{"hidden_size": 640, "num_attention_heads": 10, "bias": "all", "decay_fraction": 0.883, "doc_mask": true, "max_steps": 4666}
MLP neurons of a small language model. Each row is named by its layer, matrix (up: input weights; down: output weights) and neuron, and shows model dimensions 112-239. Each number is 500 + 25 x the weight over its row's rms, rounded and kept within 0 to 999. Numbers have three digits each.
After each neuron's rows, "fires on" lists the tokens most often at its 100 highest values on Wikipedia text that the model never trained on; "fires before" lists the tokens most often just after its 100 highest values on Wikipedia text that the model never trained on.

L4.up1526:522550476517537519528499520539487466516489472466498484461477487524492491492545480473513512535533497510495518496531500525508510525503539519493507476491495539558529486527517452489510489494503496491476491503511462554501498482488534484494475479520493502495496433495537491485510540507494502515464466555497486503540481484442511455482573471505531486462487491489495499540505516541495471520479
L4.down1526:537476511465498511518529471498493539491465511477510528516518528494504504495539470477466496499462498487523478487481569485541473525528516541502512496468502523525486464508519498492470486508520507483549498470487515480495437545498493492422543469478546532515485486491478494473491447534462537482492510492486494508526490468534496496499484531490503492506440468476514539478468517471507505490526
fires on: " |", "|---|---|---|---|---|---|"
fires before: "\n", " ", "==", ",", " |", " ."

L4.up713:460450504517522517545469519484499511494508501462505503518474508476522510550498465530480491470515489467470507507483533529548498510507521501502511476475519491515507513509502486503498480540481516517475500450519487563501518519494482458498481503515475501486513486514510484468448489478523456483460518503496454542506505463489526481464524493507497497450489521510458474521497532502461471497515
L4.down713:491488512500480480508509515530486476520497499525516495506486486506528536487514466483468546517473494476545489505484503516458487491448543487461526529482526528503525538512438503528475510483519464462514496498559467481490504484471512503451504519494486483514464510492502540477495542522488515513497514533498532510537492511515496479500507468517544503470518499506480471511498495530464477500496
fires on: " ", "–", "-"
fires before: "1", "2", "3", "0", "9", " |"

L4.up858:512518548467496513479531549490492499499479521493485500482506517448488455496499472520458507506515481507514482503511517480481497501514515525520448486543504460497510550491547490492482508486546482487460506488509493492483521496488475515529477479480503511521499524533453499490493533498479511515567481484523542527483505507514521531451513509467513523493531474480525518486542491490483464512515
L4.down858:514497500496516500498486513481506513507497448514502485498488501503502455523524501502543536528494513429504555475506493527501480522489487501441505481519557493498485547487493526482519532497494486468481482509482489529473437517511518470523506559505479466486478502497516491512502540516494482541497513538487503504479555530560539511478506500496512504485487512512482474477517482514502528504477
fires on: " ", " (", "1", ".", "9"
fires before: "5", "4", "6", "3", "7"

L4.up1210:481541489499525519497484546479445505480490492458487451526458519514447516464559530491501483460438518506512495494544481476491494568528458522487471532456500471506501522474490477481467491474531465486528499513504538513524474528526484524477512499527464517538494520530450476465464489471516491498507509523489490500505548487492473501457490485495506532516461517506507479505513470517501521471505
L4.down1210:524507498515506528493526468496467475502525457482477459495483506504471511468507514471527466509468499487523532506551511517495497515529493541541512497464448481452475479491519521493492494468483476520501485520514557505480464456521477486489510423542510472514514497515492529463513447534532498468471550518437515516499496448497494510522512476484436528513492507509529434500532487502552510506521
fires on: " |", " (", " will", " would"
fires before: " ", "\n", "2"

L4.up1140:486480492535493509456511542489457515517460494481538503457475535513544449498498512470517512500472481486520494479493523508495526470481481512472522514475515496497491472499500511515487526537495521493526478521506528525468530510510477536501500442461500482531523524507530451480506476469496577498440489526519504496484484483458507511520571486490487529491506515565489502527498498450527453497496
L4.down1140:529538499493493485520478484430481525478495505504541436496477517478500520489513499499494550504503509517491513534504472486500479490542535492524473447518513485504481487502491511520524499479498489469484498489505527478540541468535470498458479532468540522477526528509512463492574505486489474510531481513520477515531511532468521508452475481443505509493495528515511492550496497492519530514553
fires on: "1", " ", "2", "8"
fires before: "4", "5", "6", "3"

L4.up2115:529503527517498497527473503474517492473551521494493499479502511527440520516459468544514455428557510496479509491525520506460502519495534502512490497513490552540515518466513535501457441496535486524490527526541499480527447509504481546471443519502510516500473512475488517492497509485486547484475483480477515523535509571530487500466464479528487516485533512487519533551519480523506541474493
L4.down2115:517505518468547502558519468488488525524506521482517452513493511533526539548468502517498492550479509529476498516548511487526512508522489520469472486481491553524512517478504521502488546489526510510475494503461507523503521464496562468504464496547530507464467474512511498513472504516525503526497505495512446496493542508473511496519528484528500538480496533523539536516499503516521485526501
fires on: "1", "3", "7", "6", "8"
fires before: "0", "8", "4", "9", "6"

L4.up1357:536523518466464517499486494519481515506529511545542485522501450563525497512521511527519496525497507510495513481476484539528527529511542513455510477463486500548510499513491538507460521504499486458459512492459497516495524508523527550495490503517478469524489442464486516485540478503497483469496473467465521467484489521508481502526515455494562509505509490513513512511493537526502490478498
L4.down1357:510517508488524526517574484482497486554469514494484490513485482527529545499500474470513491488505561479447511464472511512525506518452507470490425499483454465526515525462502545547494490510500461528468525480500509494445488523484517502477470533469496541481476465477499484497470502519508513523541522528471552484476546497505507516527537509514485507496486507513518521498480418475506500519494
fires on: " ", "1"
fires before: "1", "2", "5", "3"

L4.up224:460426514460472465514510454510464503500505517555455475517489482537498485511480487486498524518498527504500490489520479507520526512484500532500515502498500466508472518524506487484530530503494526544470451519491514505528514489505480515480503523500541483477477454487510531511450464517518466465521489495483528494449509499474473544534467473546549511508488494498491514498477476512470496505443
L4.down224:532495490504466477514536489460507504512522490494537550508493537479516449493501491516504518497506493503471492487498463513512466535519530519512500478498479491508496541463536465494473480473564504488481535495478468541502481516520487467481495521533502543512488491520504484471527542537523504516493513510455506505494523540510555511509505504515532515495516495523536429496486514498494487500488
fires on: " ", "1", "2", ","
fires before: "0", "2", "1", "3", "4", "9"

L4.up1928:502519479485490479525514518527443476500476529496496466495465512504465494485493489479490486530536518493548493477529504514541546523538513457503485484542547457490499519470536499482420485494515538526488490491489476496462505445494488475476533531532497555501483499481483485497485554508514522521484526533484485502501518529518466482491488531535520513515500500518512519489518529521424505483496
L4.down1928:523466519477533492488510470508474500495535533496545497483533482529534495520497491490540503475454481521497475434479502476476522475504507477542528488511457504506550475466516497488523471446492459510531519526508489489536448479570487482542516545463488495493446483468530486497515505519511480461509497488501499488507500512475484460496489532502485475494453467509533414488500474510507476502495
fires on: "1", "2", " Sal", "B"
fires before: "9", "0"

L4.up1530:457521468505506501493457524504477470513500523455493517468505510521492480522495505481528522506539534521485482477506485468525504530473503514462514482510529526492521508547490489496544488532543498469509511530517501522496513498546527530531508517459432519482517518517583509474472512510552500481544500511490502501502518512489514497518495511531549549478501489493487445532491513532509530502463
L4.down1530:514504500509538522514487507520505525498506521472536448531516508523488483531523461492513512520502527486506544506493548500543532526483492458496544512537463530514513524535494455535477533536541516514457495538492526503463506489514485501512501484491491505506480493498463542503498521478464497500521477526538501501553509517510477552505506460497502480461513494485484496526487459519484523497496
fires on: "2", "1", " ", "9", "4"
fires before: "3", "2", "1", "0", "4", "5"

L4.up1516:502495491551560456452483532517490506510513530473520497495490528527546531513497510497472482471522508509514473487514481499494464510504482448503476476483467460485541471479511460488503516466514510545519512478505505462512526525460475471442535513562486453491513465502479504476483509453476506524508502486533526518549501523534514473524502509562525499507535474514535434457517519481480471521510
L4.down1516:504464464506475501498517487481517470519477478483520491469495484489508537516476489511477490539468512470505472508528479528473510503492501492475466492522495521525474506517542508501513509503490479468478496533524485472484487476461522553513551478535504483517579458537487553527495454515484533517506540483525497554476491484508497513515474489499498505487466534472491468499527464484475476491505
fires on: "\n", "ulus", ".", "ina"
fires before: "-", "\n"

L4.up1603:493502496543495462467504490482448466497470520516467518516502524486503518523471487518491495487508469501523500470475454494516543435519465463502490504516491524465491465528494491473494473517525497504487470472461494493491501536510480467500509455484441511496453507525474534511509497477528484478461523530533481536526514481509497486508514533514488492513509517548520501489496460504461505514448
L4.down1603:543520515514506484540514491497514496520491471542496508537530491502527510561483508493482483480504474462534488521468492518535494490534527492484525501498521449522487529509483494508514499468474464496470481506525486513474510517525551453534512497491548472546559478530471547535494499503469487511467505514524521525504493469522505496496497469488502501511472438491524503487472481465461470501477
fires on: "0", " ", "1", "6"
fires before: "1", "0", "8"

L4.up1209:515492520470486465499432504497480510518498489455494500523494471465472510486477526549483523510485470464453465511526529519479473502516512515511499492526491472478506479477485525482470520479494510522507536471480502517468503467462502505490592498511519490465465503509547504498472551480494539513492478505489517504504520490486479486522502518521493517477513511495504497495485459531458464473517
L4.down1209:481530497507506466482498487462481512459546474502513527536565503502500492490523499438493486491493454519506481479485491503534487474528499459463531480498498491484522501516524501497527489498513465526531523554526522501461509498496499494497489534460510482528490522527480504488501547515498481541494526476544509502526506479457458516478542518466486476482526511489499435515544453506567516499469
fires on: "1", "9", "–"
fires before: "9", "8"

L4.up825:490472514559493498522478492491512479481497520450527519530494520503515541462529496536509515483469489502490512521520513475525494485543502466498511509514516456513486481523509475526512502529466516496498487483507485521511508461509514499530504526503461517478514515443521469538498510470534481522489492497530517460540489531476488495524473494480458469509495506497440516544510507505478517537513
L4.down825:506520472522471496510561475535501506486499492482523517489558485498473503527535511498497493510522540461501489509508521503510477522513501556478519508489542456537518545565485474485507549535473489471478441474516474491495493547526504514474508474491506463537474509526505488521508499509536481489470524540509542504526498494528531508460522487465538501550414503511510484498536502520471525515472
fires on: " ", "0", "3", "9", " as", "1"
fires before: " |", "0", "1"

L4.up53:476469499508481524466500477516535502486525520528506495544533506503508495489494522479517511484522504505516492497531510488564476482487473498489518479497462498479498484510483523467478412516508490512511516496498457507526458483486483526512517541554511472515510499498496511506501481490497485510493529506475465536520496453542498525527504514487469503463488454528476463504519510511508508514565
L4.down53:480486481535517480510491477478471473549465503528505538509557487500491516512488524534506490515458475525487463493552487496519501494537504504518489474525537498522479559492514486485480507464499477511487505499498459484478450501468518495515489522531507456490561477524494486486501501464537533470509503515504508532484477542510469508481517511505474499529452493519531493498451490499508510497492
fires on: "\n", " –", " -"
fires before: "-", " drums", " bass"

L4.up2275:494484501522501559517501489512488481472480523528469514503469463529527479488533517481530507490463483511548524532497517490517510480514516524519501484563466515498501476550556486484474505483499461444465518479469552520497503491476486463493471525472489492542469526537506478481491518502512524481472480553493505473528535515477468499507504519489532488500516511490491534528497516484476490515525
L4.down2275:464508487467534516511522510479487490461505488504517503476495512491523476483561514507499492520503460492484493526512531498525511516519476502505505461498521486556542492552489534459452491539447470492467505447472465481536523483545513477504528490485509493497537488499510517490534504475497505475558506515511491480500487473508534498545472518496515475489469495519479511518528476536464496462453
fires on: " ", " (", "5", "0", "6", "7"
fires before: "1", "p", "Lab", "2"

L4.up1038:500464484483509432473517486537506534533499453501460479462467499469499515547484524480475478487477479534528496510425477474544483524524542498443529526514490490486513512532522553478498468484480540499495527513504464520547495496481539502503449498524501526499515476503525498491469510472490496527544485494506499459536479487510507540546467480530517518471449490542511521497509496497503496518506
L4.down1038:507513466521475497498493508477478555456485535496493524509494514509507469543548530485478519501511447486491519526521532512462534490419541484493488460498525515520513456495492506494512506505513474489461522540514572531438523523487510499525480494520493522545456492511487506489509458501512545480487511532461505560477539525502502484486493541501512538499503495488489483502521492500475507486526
fires on: ".", " ", "3", "4", "1"
fires before: "1", "3", "9", "2", "5"

L4.up730:494480475525508490529503505488512541521462483475473509517488493479494475489445494518529499458523501490504520470512478495522512485504515526439519481493480491494533475497478509535484481502503476471526464505509508470526476497473535512454517521449509471482509478480513502475455515511484489461482526509517522475505452512558484504528472498514497463480519480484493526517513498495466543493471
L4.down730:515483539497537484523520486556474521501495474469497447465493468523501510487551473518546505561485484474515484510513528515518499538482489510527498525474509506512500502473525513452540515518509541508505490514478449507486527513478512522486511449504459458487481554485501467532474476506533467508472510490490453521541483483497496501433480479470519488519469493499458515468527517496501480509499
fires on: " ", "."
fires before: "1", "0", "2", "3", "6", "9"

L4.up147:514493488563538516507491482509472457488506489507474480524474485476471490537481523468494498497499477469502483488499510489512464479504483509484497486509496459533467451485485495509510476481482458480545453490497552526515504472509496519502491485506484513531467518523505524482493452488485546528490477505478480525515541490476523478518516495509471516514534505503476496545528463465476466508533
L4.down147:512563485486500504536494507479529506546548490481516464520518479502515488504482478495506503500460460492512469516500511487467468474503490497504511453510522480484474466506481489481544564469467509473473483505509512537494485422505491471461484523515510450486490523501511504546527491512539520543492510502524486532525519468451513504481541509508478531532509527515447558526465441445476469492492
fires on: " ", "1", "2", "8", "0"
fires before: "4", "5", "3"

L4.up624:546530524520511491475497503524500524483502464480511506503473524503523477487544454511522558497463482493519479501524540492499474511474511502483462460555484460475528532464502504520486478536530486507521480526523548473503489493508482489485448477456488520521507531530528493534520496457496522486509486484515487501483495484463492506514499508505492552516487515516467445472525483510458501498515
L4.down624:516441507514503498525495475499502515481560491460453486537475470516536544528531525476472501448519499503470518544456480472521543502523502479513518498477520527534508513545464519482525510476469489522457509460508478562571498504497511464490517508523532509525486448439526515518528483524524534500478503488495521510533514536519525469515509479496505484513517485484518482523524479518507468476466
fires on: "2", "0", ",", "5"
fires before: "0"

L4.up2029:486497459480469515539496515547512515495450511497487458507485531552483518490556493519460510502528490458500513529514456524498477495498502469490502484510484509498464484489492499509536504463527486464513527482516473531509488495508504511500484478513477464477480519477516534462482494517473489477499464468513523509575520502477482516502543516471522511531454483485513525536512463536467530508473
L4.down2029:489461477496460503490489468503528515471497538443497495490449501527481506504517496511547544516545547515513497520486511506481505499504492512495501486557485535515518480470453490475465514484480544524496523508515514523482489502503535472509517521496462487462506507509488493487492524479494500505500482529505506509492494464541504535477512516535511455515514513510484551493491536477481488492535
fires on: "2", "7", "6", "1", "4", "3"
fires before: "0", "5", "7", "2", "8", "3"

L4.up350:506543476533528499499489515488478534469464492522491505428500492504539502538462490512545485519485495516461493528508511515479509519482493532505476491453515512516504499508544516474514500516517494499501498425550508480490544538501535499485475518521516489466530507475512507521485441522499476457544507523495510450500520495503469472512461480486498540487498498508560499512490511508435492525469
L4.down350:473491484479492504497493551496523493507499475503473514477491475465514500481506530509483501460510496545483475516499498522508466485536498504549438497546511517482462496492510557524525516496465501537512508474523510424541512496511480529476462457506572490496519495495506461504525517464529452469533490425554505511519507512483519546469503519507534508458492508488487474501505487536475494483507
fires on: " ", "1", " after", "2", " of", "–"
fires before: "5", "6", " Honor", "8", "4"

L4.up1463:487481485512551498536468506542524505472473494522482536532551524484476551474482507507500464465461509464497457501501551477484485501512509500506533508462517470498448501522499480500491486494492460489485458542488494491501550504512458496498512504537542492514500472490490491515516526489493491475473467464520473485525485544468517512504510479499492505503512515503522520527502499533478468547499
L4.down1463:523531539509504444474540524535503477490551502556493490561545467528481458490489484511493545458498516473476528541504495527467514509463524509495481539500534525455468545468477479497469554504505496518495470531515477450477507500503485465475523450488502505495483503520493542505460492490481483504533528486485532491476501485518521495512470540464482532539520489506515486502555523508508489496503
fires on: "9", "0", "-", "\n", " "
fires before: "2", "7", "-", "\n", "5"

L4.up2428:487540525484529529492503506466463504528500467516538476530483519526566474522498502509524493446517481497480501507505509481546492502539511462491467487500475529495486492498562479560484499529508511517482515504494482509508497521561453513513483508459484503501483493525518473504505508448498481520469502522474488493487489492532502530502495496507470441483506527544493527483464495504463494502483
L4.down2428:468516463528508455521489508499540497526449470521494484549495472475527491469461484485489501508512518567529518523544475550482557452515451473493552545482516500505502523530470532490517548479497532515483532502455519464468519514509481460509525519500468507547493495505479485532488460469486457514497506461509489519501531496498518538516544475491532472492483501521499471531510488496484490548516
fires on: " "
fires before: "2", "1", "3", "4"

L4.up1057:532507526496498524521445525522504545520532462481478474525490529468514488534491475473537513535528540529533543524472490533547488503465468511461525497498530549499479482491472513508526510494494521478510494485527510513488484493503508540449465498497496505488501510503508534489507456470483514491491469491498506464462504494506475495472528509493469532467518502504487462485525510496503498509519
L4.down1057:486503535531513494509491482499509537493568501517463482552511481507502493456472490482464506538505501502511494539493494516497485484494500534472483521505515521507482565512454491503499558493532503513511497457496520468491533482481543499490489505497476533461536478519477507530495532521516513551494516500512451498528493490521509526507515468557482506477508494482483477470535463500540494532496
fires on: ":", " ", "–", "|", " |"
fires before: "2", "3", "4", "5", "1"

L4.up515:473489509511486515557505501502504532467508543444519522531529516488495516454518459495527535516496477495522554523509518479485473515484485526529519478535509490449521507493528470541496502460495500511485497478481500495530477486453499495518534531507472487516531479518511527491492502483511563537503509541529473490518478509492477520495502474517470533513510502485552463543466510474447482526472
L4.down515:504523517470530488524464519527506517463515505478494518512553498527514448478511504512497525505496506449520483510519496521473543477513509511508489506469459477475488510505479539496488490497481488486483504513488509523484485528473522501466561473483505483483475530488510464518516540537502482538468522492508495534494533526538460508490489545523499501497510488466505553448518498494494504486490
fires on: " ", "0", "1", "7"
fires before: "2", "3"

L4.up2251:474520531492487478492448481491520472500506490503481493552516510483469522491529471494481486496505514496472503498513534468476503541490479499516489527533523509502533505522533517513501534505523542521493541531470477443528528448538486544532511517515532515512500480525480468518546551448496492487474477522516483485451464564549476481536507499480530513551539485523540509459466509541473506495485
L4.down2251:517478523447532471496520494458489492500546476519523482505493492492502489540508472519496479469450508472479518491475513489511522478554509509515447477519500482486515499478503544474462507480484515490478485521488490495488506497504482486478478555524466487503493520496542498485514530461484484501463491514492515540517531486512504508530530505486510520548496497534494519494498493475464521519486
fires on: "9", "1", "8", " War"
fires before: "9", "8", "7", " II", "5"

L4.up1367:500469513492512484528523523515485513505463507518491527508527506524509477482524525482490481464512539463518498495541507519459493515516493508499497514486498519473539481488532491446540509519517543483477465503514483544492528503548484566441468531509483484452508517497522502460486458482515457528491500480474499447499501488466508477504511503469501531532521476487512460534497488542467457561523
L4.down1367:514559556517513501526486511494505543491471463457475487476483477473473510499485532449464491469549549492497509538486543495479466481491499514525532511488507472522504493485469515477511525437486512551447515493507480497500508512508514502517521489517528521511526501500492553494470501509477512528475505517503520511499495562451504501471526438494471510499491506507488483513483529492474468511438
fires on: "–", " ", "9", "-"
fires before: "0", "1", "2", "3", "t"

L4.up995:492521489508539509487501497473501510541501487472496461472512482489471511473454482489529489446436494520540468498520531491479494523493500478466485421456502494462503482516477511514513495510489489488468515532480480471515488525466489524494516503556515501483522497488501499469507499463525505478513538509499520511506507484482490501520510472508471514530508504507515462565478481565511489472473
L4.down995:506491528470514534483490494442526485509513507486499487543517485483531490525443500523513476469484522503511527510515482470531495526512511484518509469513488516472499484500515490500479520515488513484520525507489507514481495520513542472501476465518502482516535533513484526520510506494521458509505511466514513527501495491490489534487517524489479518490511502502488384470511457537486523496515
fires on: "\n", " ("
fires before: "-", "\n", "|", "2", "1"

L4.up11:470492467440479499515462535528466493500528472519478460530509501491502503517484500512503535447537509484552468485524469447483533505511501488533522524463501503504497477502545399518487506488511501494479509537481504473540513453526523520523423503503481469509505536491524453509509488509486516546485490512456511497496523522526515546453515545482548435494500514518502519538528476495497485523523
L4.down11:525501503485475506461493471512541493493486470515498498520485463546540505535506504485500526520523524458499511503554474483495485509469499533510520531493529495516516561503504540499445523492498533497515488466489541494510517439510525498520491479522502536494492497525521498476496463496510507470537491502506491471542537525540534507512516491523491481509535468546497505480500513485505464485507
fires on: " ", "9", "1", ",", " |", "iki"
fires before: "1", "4", "9", "6", " Bak"

L4.up1522:512475523496507529514535497499507516516490496493475493508489480495484481546486557470478526457484473496451500489506512492532493497521498453489509462487467520482497468488507536511458485510463474466485517539509525491515541534499564471470507467498510497492478460490494472508514530484518435451498485495462516501507487517507483525476516529510539532488472494471474494504503486471503473485469
L4.down1522:459471498499502510491479490490494506508500514485501466490526474505527500500491487501495448474468501496496520494491490475511473514461484517548509477521508494520543507550453502454479483527466455484504506468481464490497439530527527505476479492507547496504546500475524512488552490501503508491508493481465504521506490495520479448501505518507571519514488482471514450502483526516483479492473
fires on: "\n", " ", ")"
fires before: "-", " |", " that", "\n"

L4.up1962:485494511494483508468509498511511542509536499422502485508500526489481474495540518477463536478509511456571483496480466483511527595459515512527479478482484503451463520514447503489503545533506508502512503499486474483460479497535490524468516472471476542524526492526476514527528466468471529476505464543498478485508459492477456517491505486469500535517538566488483504546492441467495495481486
L4.down1962:509503496515508487505524525535534519559489513539534471485520528516490481478508522500500529487505522512484473545530530559505498468496505511516487480511484481475491501455560514501490521503541535480538468515484500515515470533489476462492530522487512487491472477468589497473520491518488458529509510466505547522500502483545497527478481513521449512503469507490532510490524521487547460509511
fires on: " ", "0", "–", "3", ".", "1"
fires before: "2", "4", "3", "–"

L4.up2136:503442529509539446530487524480540492458481499521494500508523475501503507484488518458462455512547503465514504487495527517507515515489540525494483487524558499494491519483500542505549465443500480504513495482491495514510511500518471526537505495488543482529531485576491510515474510534541503532479473516485542520500448428495487539544478480512484491489521487512471483497482507530484489497491
L4.down2136:551548502523523527492504495538501521533475501526538514508449520536518514453501480479518526554511520497508519467512486537518571495495457502506498500487528506475489504486502540512517501491511476460477483488516537478478499534498567477479488544542519503517483464529522462484505500481481512529496496521520533531451513490530498494501506483545502487488487514506485519494522513496494503487541
fires on: " ", "1", "0", "2", "9", " ("
fires before: "2", "9", "1", "3"

L4.up1885:468540456550501536509488524491489503494489487526486518473451538483541466489511521507494504510522519493508483528521508485507510498499496484506463491507468481496515449525467487464500421497512526517483511480484463477546469520501492520471472490489482500511544542457506512503477527500484551455520513457512478495522487523514444488479507508552507530489437522504501420530493445476467475524512
L4.down1885:533525519507499499506484484539551485510485494484519487533441476498510521492541474520489461510479507485512524502455526490505484516526505522527501477550498509482509454482492475513490480488500523522466480495492540543518520469480513491502495504489526516475539470535524481480501453531497499457499509527444508497441500483488463515470516497527535490502468513497527462526515512516517527474539
fires on: "2", ".", "1"
fires before: "0", "3", "4", "2", "5"

L4.up219:504501467530500516513546497549521526489530516503489536531484482527505478508482464443496505484497543513507450523457483477496548489500506537491480533502508506486491488496525547493517527499537476480519506528448485493474428490495487514503476504502524486537480465527520414530489483522515483488484461504461498513480523502517497519522534463480494519493523500485496501476489508501555482551496
L4.down219:501524481540491486509473531453454483479523552468491451459498493544471458495554495496473474475501419482511527477512522489498496533522523554464464486545532486514473498543496507479500488494548500460501490509462513496476531506473518475517506465520486496511479503469466483515502480510520479499503504478526520492487473493547507543495506501495527528471528531509521470495464498492476540557472
fires on: "1", "'", "2"
fires before: "9", "s", "5", "0", "1"

L4.up573:510526498518459479510486461507493503495450512467497460493474496510474498499498472545485535513480534509515476490468482501446479489498513536481492513561471540442455470458487520495450459489498499500452544524510502525510493538519496545463460550508504467508477480474499520528473501472434493535568488518486529529506547469496447501511505494517510526515493502480494499512515500515482458508497
L4.down573:491502501521459499486486514481506463525488503463511535489446515552507512527497518527478491504534509512520519508490462535541487487489527484516506507533476540475472484514480552505498508497481518528478542482496510510511515504537489501519485538505488540463500513518494482531484521500489509526517502534511510529520537513512483524493500498537472522506478495478455497507527502490510516480500
fires on: " |", "5", "6", "4", "3"
fires before: " ", "9", "1", "2", "7"

L4.up1344:476527498546497489471475532489486471495512500514510488478465550488524517486506441507537484508509469505507491459532539511523520499455491538498533517532496432480504457502488509511480483471515500499478487454509502434491461509506509498489506509488495448493460514471507482549474533521551484482511536504471472512501467538460548534533483504510517472515487556537483445561480544453476477525511
L4.down1344:518488554586499508548527495525543486505546476532481489503546485472553505516489533468480460521542487552494496498476524498507540500454553486525471504525471542510504497515482511510484499496490484484499495537491475516573473506507506445501530538548482501492532484491505549465502490525538488489539468489482553556450504484532502509485505495493513491501526498480543516492528481533522490462453
fires on: "2", " a"
fires before: "0", "1", ".", "-", "2"

L4.up1856:512483519514462522490514485474457508531551485500485509508502498497556509475461458486487535483479477502538494507485526528512534542528508517441531511520507500527517519498485505436544510474456543463482510528431509523527472509508480532499507497489525538529527498503492491530502465462533497556519466496534483480507490532531477484520518543497466482477485522487500487496468464457515435510541
L4.down1856:509504507521513502492506494480493454505523480485481492542464495503513517484537499493512514474439480532516531498535515448491453504565464517444511497509481477462471529456482535490532502444547480523497501501485555479479458463466508460477495525522467499447477527514502508472518520442541484474519487541441513515485550510487525510507526488470459477507477499498494522469495490554480529505519
fires on: " ", "1", "9", "0", "8"
fires before: "1", ",", "2", "9", "0"

L4.up77:528515494522515524498515540536493498479531529456494492531482547471484551529485529478478517520467468477483492491509520539482486471550499529505469500507504538486504486483505481453457457507487462467503481541515453571503519539518506521479554491475496486499472534498558499457496476490513487484486485513491488497473523480470537510462513500502486520469459511516539511495455492495507488488516
L4.down77:510540510542512492471485514522490505492535470492493495531536460526536548490494499488481529517526493481484502521523519466472493487516513478487486487500514488462529451494457472511491465500503509521513523517520520516504492522485494503472502497522509506483531539536503554504532500522505504531483491490505512492509540507511476517466501473519484481488481500521525527503494515480482447547509
fires on: "0", " |", "1", "6"
fires before: " ", "2", "1", "3", "4"

L4.up602:490500484524513514473484518445491521498508522524506491504489475504500493469482509481510492483508526512510452530488531480506467441489509509508542464477531553523521462510504562460510497510485523437543473484499510463496517535546487523478500490504494526494507520474548469496490478513506521523482511478468492468516505457491513461528465519495488522443474581515515513536470490488462486501492
L4.down602:517506528538449523488477466480491549540496507490515477414489510475503493532516520505486494469548483461486472510495494510492526498518510510438483462510495524515435494496516502539476527520511477473484508504507495499526450475532504492462554485484515446528479523484532482502500484487546502551490512499558472510478505455524504459515453504473489547515487541449461499506519463499476509507522
fires on: " ", "1", "0", "2", "9"
fires before: "5", "4", "8", "2", "6", "1"